MLP neurons of a small language model. Each row is named by its layer, matrix (gate and up: input weights) and neuron, and shows model dimensions 128-223. Each number is 50 + 12 x the weight over its row's rms, rounded and kept within 0 to 99. A neuron's up and down rows have the sign that makes its largest values positive.
After each neuron's rows, "fires on" lists the tokens most often at its 100 highest values on Wikipedia text that the model never trained on. A number after a token or word is its count.

L6.gate734:57 48 53 11 67 57 53 49 39 60 62 43 27 67 46 73 50 46 52 46 42 61 57 44 59 50 45 67 59 61 49 42 56 23 46 59 49 73 41 61 54 62 42 47 59 64 51 50 45 48 52 40 42 40 56 26 38 70 44 43 43 60 35 55 59 42 49 54 28 53 40 44 51 58 63 34 44 46 48 65 44 45 79 53 38 63 37 34 53 31 45 32 59 53 45 58
L6.up734:65 45 77 53 52 42 46 50 44 35 48 42 48 61 51 43 42 51 50 27 58 63 52 51 35 56 35 43 43 40 58 46 59 32 56 57 43 37 78 45 48 65 70 44 42 44 47 63 57 61 45 56 53 42 73 37 42 42 53 40 61 42 54 41 48 43 41 61 41 40 48 55 63 51 77 61 43 30 56 33 53 47 41 61 49 28 45 72 62 65 45 70 47 62 40 39
fires on: "." 21, "t" 17, "," 9, "st" 7, "w" 7

L4.gate372:61 47 40 64 27 38 59 51 46 71 69 59 53 58 61 50 52 61 51 42 28 41 40 79 34 49 51 55 70 41 57 34 49 61 64 78 39 51 57 67 61 43 34 60 68 45 26 52 46 39 50 38 46 21 48 54 33 54 35 63 44 50 68 48 39 60 72 70 41 49 45 52 50 56 45 54 53 48 54 70 41 41 54 63 37 64 59 38 53 65 48 40 47 22 49 45
L4.up372:59 54 23 45 44 41 63 61 62 57 51 53 52 52 45 34 33 29 53 55 30 65 35 43 35 56 39 45 43 37 63 53 54 52 53 44 32 24 59 62 54 28 63 43 46 35 56 45 39 43 60 79 31 51 37 36 53 37 47 43 51 67 55 49 50 52 65 25 59 40 61 62 31 46 52 58 66 37 46 46 55 58 63 46 34 58 44 52 58 45 61 41 40 46 37 51
fires on: " also" 16, "ly" 16, " not" 11, " still" 4, "ever" 4, " often" 4

L2.gate618:41 68 47 54 31 16 38 49 53 39 44 76 74 58 62 42 57 75 39 48 50 46 58 43 47 59 69 32 60 51 41 46 39 48 55 42 46 47 34 48 49 32 67 38 33 53 53 59 60 48 48 44 27 45 72 58 55 22 40 36 64 55 51 62 52 38 40 37 48 61 51 63 47 48 52 37 55 38 49 55 42 70 32 38 66 46 46 48 43 54 63 63 58 36 55 66
L2.up618:35 36 54 38 51 49 40 31 58 48 54 42 40 38 78 65 32 66 63 49 48 54 43 57 58 34 45 47 40 43 34 39 43 61 30 43 50 43 59 36 32 69 54 42 42 50 54 52 47 67 50 35 44 74 59 37 23 50 40 38 57 51 53 68 20 57 41 26 44 55 74 43 40 54 40 51 51 10 64 60 43 49 52 52 46 43 54 43 62 61 33 75 42 63 49 60
fires on: "s" 62, "ing" 19, " of" 8, "es" 4

L3.gate447:67 47 42 42 23 51 66 45 50 47 60 78 50 69 61 59 44 42 24 44 50 46 41 42 42 39 46 56 61 37 32 33 55 62 65 42 31 50 50 67 53 63 39 42 18 68 60 67 46 41 43 48 58 31 42 47 50 54 62 49 45 29 62 41 74 62 45 42 64 44 49 33 33 55 64 62 40 35 56 52 31 40 59 63 51 69 43 56 54 44 47 55 62 45 22 62
L3.up447:58 42 51 56 35 44 50 52 71 66 43 70 45 61 54 44 42 53 38 37 57 37 49 48 50 43 47 41 51 36 53 22 36 59 44 27 34 53 55 60 39 45 39 39 19 58 36 54 48 39 37 47 45 35 35 30 56 54 77 30 52 37 53 22 72 51 38 51 50 50 28 46 46 49 58 60 61 62 75 63 44 37 48 66 48 55 59 30 61 61 48 72 53 25 41 52
fires on: "o" 23, "s" 16, "x" 6, "h" 4, "ia" 4

L4.gate30:50 43 62 68 56 48 48 30 51 65 36 34 56 34 38 50 32 51 44 46 58 39 43 54 48 51 55 41 47 47 26 49 23 53 34 55 49 68 46 68 70 52 45 48 67 45 46 38 53 48 69 35 42 35 40 44 66 60 47 46 64 45 67 51 64 69 52 58 34 45 46 42 55 42 51 58 58 57 54 60 33 39 50 62 42 76 68 40 41 57 73 33 53 56 71 43
L4.up30:63 49 46 55 59 62 41 56 50 14 40 51 76 52 51 40 43 48 68 45 42 55 49 39 29 53 40 44 39 56 52 39 49 47 60 59 46 41 57 59 39 49 45 52 08 44 45 53 47 45 39 54 34 50 48 58 52 51 67 52 30 44 63 40 47 63 51 40 63 44 45 78 50 43 55 52 49 33 61 70 48 52 49 54 30 25 45 46 24 43 57 54 36 27 47 75
fires on: "ly" 43, " later" 10, "ally" 7

L6.gate811:50 38 45 40 69 56 27 43 50 47 53 31 45 29 32 68 31 43 48 38 53 59 53 51 51 57 37 69 34 39 36 47 44 50 40 51 45 64 54 39 35 67 28 53 45 45 57 25 54 53 56 41 47 44 46 53 49 39 38 40 56 51 63 52 68 52 57 37 41 44 47 68 45 41 67 56 50 51 65 38 57 43 48 52 32 52 46 37 35 50 43 21 50 32 54 46
L6.up811:50 46 57 51 64 44 68 71 55 48 42 52 75 69 59 31 45 43 43 44 45 65 67 49 38 42 75 46 41 51 30 50 68 58 33 34 32 46 71 63 29 48 56 42 67 48 31 62 56 51 56 54 75 49 75 23 55 57 72 21 48 88 58 44 52 34 29 61 70 35 21 29 48 51 64 45 40 39 46 53 37 49 50 35 54 38 57 54 40 44 57 56 54 48 64 51
fires on: "." 42, "," 25, " well" 15

L2.gate733:30 43 31 51 47 44 61 70 62 50 29 66 48 44 39 76 50 39 48 28 62 61 30 42 43 46 39 58 51 55 47 34 55 65 49 43 28 42 56 39 43 41 55 58 38 90 51 63 51 49 42 65 43 44 38 50 56 57 56 40 49 62 29 60 53 22 44 47 73 43 42 50 40 58 59 70 53 58 40 75 53 51 47 55 29 30 55 61 68 65 46 55 62 41 51 58
L2.up733:38 55 46 61 24 48 67 68 54 50 38 76 45 56 42 51 60 42 51 34 41 46 36 42 41 44 57 39 42 61 46 15 38 44 60 43 37 42 40 41 52 51 47 62 53 68 65 59 43 28 52 51 36 40 43 47 56 79 45 47 55 36 30 60 56 28 26 52 64 41 13 45 39 73 31 50 43 49 48 53 56 69 55 41 47 49 70 56 68 60 46 60 57 41 33 57
fires on: "s" 39, "d" 11, " Iraqi" 7, "h" 4

L4.gate762:50 68 61 87 64 74 57 51 48 34 56 34 59 51 61 47 55 82 39 34 55 51 54 42 55 55 46 57 47 46 54 54 52 50 39 51 46 53 44 43 53 59 61 66 77 67 28 68 56 46 50 47 42 63 50 67 51 43 46 23 36 55 42 39 45 68 50 54 52 50 39 45 66 31 73 48 44 41 40 58 42 27 69 48 73 51 31 30 56 64 58 77 33 44 50 52
L4.up762:44 54 46 35 59 47 32 60 49 37 56 41 52 28 59 59 48 56 31 34 60 67 44 41 44 53 58 47 61 39 55 45 56 46 54 58 36 69 43 28 31 43 41 56 37 58 50 46 39 45 39 51 66 64 54 48 49 40 61 37 41 35 29 60 46 42 63 39 61 44 58 44 50 41 50 63 67 37 70 42 54 39 61 23 42 63 41 28 32 45 39 67 67 51 68 64
fires on: "ion" 25, ":" 12, "s" 11, "DP" 7, "ries" 5, "al" 4

L3.gate51:36 52 59 54 74 44 41 39 53 36 43 60 57 56 57 31 50 49 43 41 59 46 45 45 72 42 47 35 65 51 36 34 46 64 45 61 44 61 40 47 50 36 61 69 51 34 50 51 40 29 42 36 61 14 65 42 47 55 42 41 49 57 27 56 48 43 15 49 52 39 60 46 48 46 48 35 36 54 51 63 64 56 71 51 28 58 53 48 69 70 55 50 48 32 39 65
L3.up51:47 46 42 55 73 66 53 71 53 44 48 37 70 64 42 31 33 50 54 27 40 39 50 58 60 65 49 62 51 52 33 39 43 73 85 53 47 32 59 34 56 65 61 70 53 52 46 39 44 57 47 56 43 49 48 42 30 32 42 33 32 36 39 55 50 64 65 55 34 43 57 46 67 50 62 51 56 31 47 26 46 54 48 58 33 58 41 47 38 75 46 64 64 68 56 58
fires on: "0" 29, "ed" 24, "ing" 15, " held" 8, "id" 5

L6.gate135:61 45 55 68 67 39 40 37 40 49 53 50 38 32 52 38 53 54 55 43 33 35 53 45 46 52 43 52 53 42 35 30 31 43 47 77 44 48 43 44 63 47 44 68 59 40 66 60 45 40 37 37 60 53 69 53 27 39 39 52 38 50 54 54 53 61 45 47 48 46 59 47 83 49 63 55 47 45 43 42 45 47 60 38 47 63 58 25 51 49 44 34 67 62 68 65
L6.up135:56 40 45 41 60 37 40 74 55 58 44 57 47 30 63 46 44 57 51 53 37 24 43 35 51 67 39 47 54 68 60 52 43 42 53 61 40 49 63 54 52 43 49 62 44 48 57 44 41 29 39 51 51 49 49 42 44 53 43 59 42 43 52 42 41 53 53 62 45 46 53 68 62 48 33 33 66 38 36 65 61 56 32 83 53 37 44 47 45 73 43 40 48 25 63 61
fires on: "s" 42, "lo" 5, "'" 5, "ly" 4

L4.gate371:69 53 59 54 58 57 60 46 55 57 55 39 32 31 56 59 53 65 27 40 55 53 50 77 64 51 26 50 62 31 55 50 46 68 55 60 29 33 40 65 60 50 56 38 52 42 59 53 34 58 39 59 51 51 62 53 58 41 54 54 40 47 42 49 37 67 40 50 60 45 44 17 39 39 43 46 53 34 48 60 48 52 46 46 42 42 39 48 38 68 47 45 53 44 58 70
L4.up371:37 44 61 30 38 38 45 39 30 64 51 53 62 56 45 56 49 59 35 71 50 57 30 39 35 40 49 52 60 49 50 56 47 46 32 27 30 55 74 69 45 63 42 50 51 47 54 32 53 47 34 48 44 68 76 32 40 38 44 32 56 77 43 69 24 44 51 51 40 53 43 57 59 57 62 53 40 48 51 31 64 41 39 53 47 60 41 57 68 48 36 63 46 62 60 46
fires on: "\n" 22, "i" 18, "ly" 11, " =" 9, "2" 5, "min" 4

L6.gate525:35 43 50 41 32 44 47 67 62 52 52 43 41 76 29 40 71 47 31 27 39 26 45 35 47 31 59 51 61 52 47 45 52 43 48 57 58 47 50 27 48 59 52 47 60 37 36 38 35 50 63 60 50 44 59 47 46 46 41 40 74 50 53 47 33 32 56 62 56 25 61 45 61 47 41 52 33 37 51 50 35 38 44 37 63 56 70 38 59 40 43 57 50 41 28 61
L6.up525:52 35 48 49 51 40 54 59 69 54 43 52 52 46 46 54 59 36 54 40 34 34 60 58 42 70 54 66 34 66 62 72 48 39 49 56 57 48 56 45 45 61 48 33 33 65 38 51 53 50 37 52 54 37 50 60 45 55 64 46 51 59 42 30 40 23 38 50 48 47 41 62 83 67 46 67 81 50 48 58 72 45 51 43 19 53 70 44 52 31 37 36 53 74 37 50
fires on: "0" 36, "en" 7, "." 6, "s" 5, "men" 4, "6" 4

L2.gate769:45 58 40 47 41 34 38 59 36 59 32 48 36 52 73 45 48 49 85 50 50 37 52 43 50 45 44 31 43 48 44 53 54 36 43 77 48 52 41 54 65 40 58 62 62 49 54 26 55 25 71 47 23 24 53 55 47 40 32 70 59 36 35 45 51 45 49 46 58 48 48 71 40 47 58 55 46 48 42 63 56 64 60 46 38 49 36 54 61 73 63 36 33 59 53 71
L2.up769:42 56 51 70 64 51 30 53 54 41 46 46 72 63 68 56 58 61 36 48 55 41 48 39 29 26 52 51 44 64 45 36 81 37 46 66 39 47 72 51 47 64 41 62 39 52 59 57 43 56 51 48 37 70 57 65 42 49 40 58 64 52 52 57 33 33 72 59 65 43 58 52 56 47 52 57 73 31 41 59 28 48 47 56 48 28 55 55 57 57 47 64 46 58 64 43
fires on: "ers" 20, "ing" 16, "ed" 8, "es" 7, "ments" 6, "ts" 5

L3.gate189:56 71 60 56 53 55 54 51 59 12 50 55 62 30 56 52 60 61 39 57 54 75 73 43 44 44 61 44 55 44 61 57 41 51 47 39 35 53 45 43 28 71 50 45 38 52 49 49 68 38 66 39 35 62 54 65 45 55 43 32 29 59 63 45 23 49 43 45 73 54 51 45 43 61 45 53 51 62 51 53 60 45 59 51 46 49 57 51 51 63 44 61 35 52 66 32
L3.up189:44 70 52 45 34 42 37 57 61 36 39 61 42 22 40 52 34 71 52 34 66 65 68 51 47 64 71 53 63 53 70 49 55 60 55 32 60 57 28 38 44 45 48 38 52 64 56 41 73 34 48 45 29 52 29 78 62 27 64 40 32 48 26 48 48 44 53 78 45 60 62 57 55 36 64 61 57 64 40 57 48 61 47 45 48 37 50 49 49 45 40 66 51 36 61 56
fires on: " of" 37, "s" 36

L3.gate150:51 34 72 43 34 51 63 43 56 29 47 51 65 43 38 45 39 64 46 45 47 40 68 50 55 45 50 39 41 70 55 63 57 32 43 77 56 72 60 52 49 42 34 43 25 53 51 57 64 29 54 59 57 55 49 46 43 57 66 80 52 24 56 39 67 69 48 46 41 43 80 47 41 59 69 50 48 59 59 77 40 52 59 55 50 60 33 57 38 50 39 40 56 44 47 35
L3.up150:41 63 83 49 43 37 56 41 47 50 60 30 29 58 57 57 25 42 55 36 72 43 42 55 26 47 44 39 36 36 56 56 34 44 46 62 49 43 76 31 58 50 45 68 61 38 39 32 67 54 71 43 51 58 57 52 35 44 35 65 31 42 33 40 50 75 34 42 44 65 43 43 71 46 60 57 36 42 31 43 68 67 66 36 32 53 38 50 60 61 38 36 36 42 48 50
fires on: "\n" 35, "s" 13, "f" 11, "el" 10, "l" 5, "." 5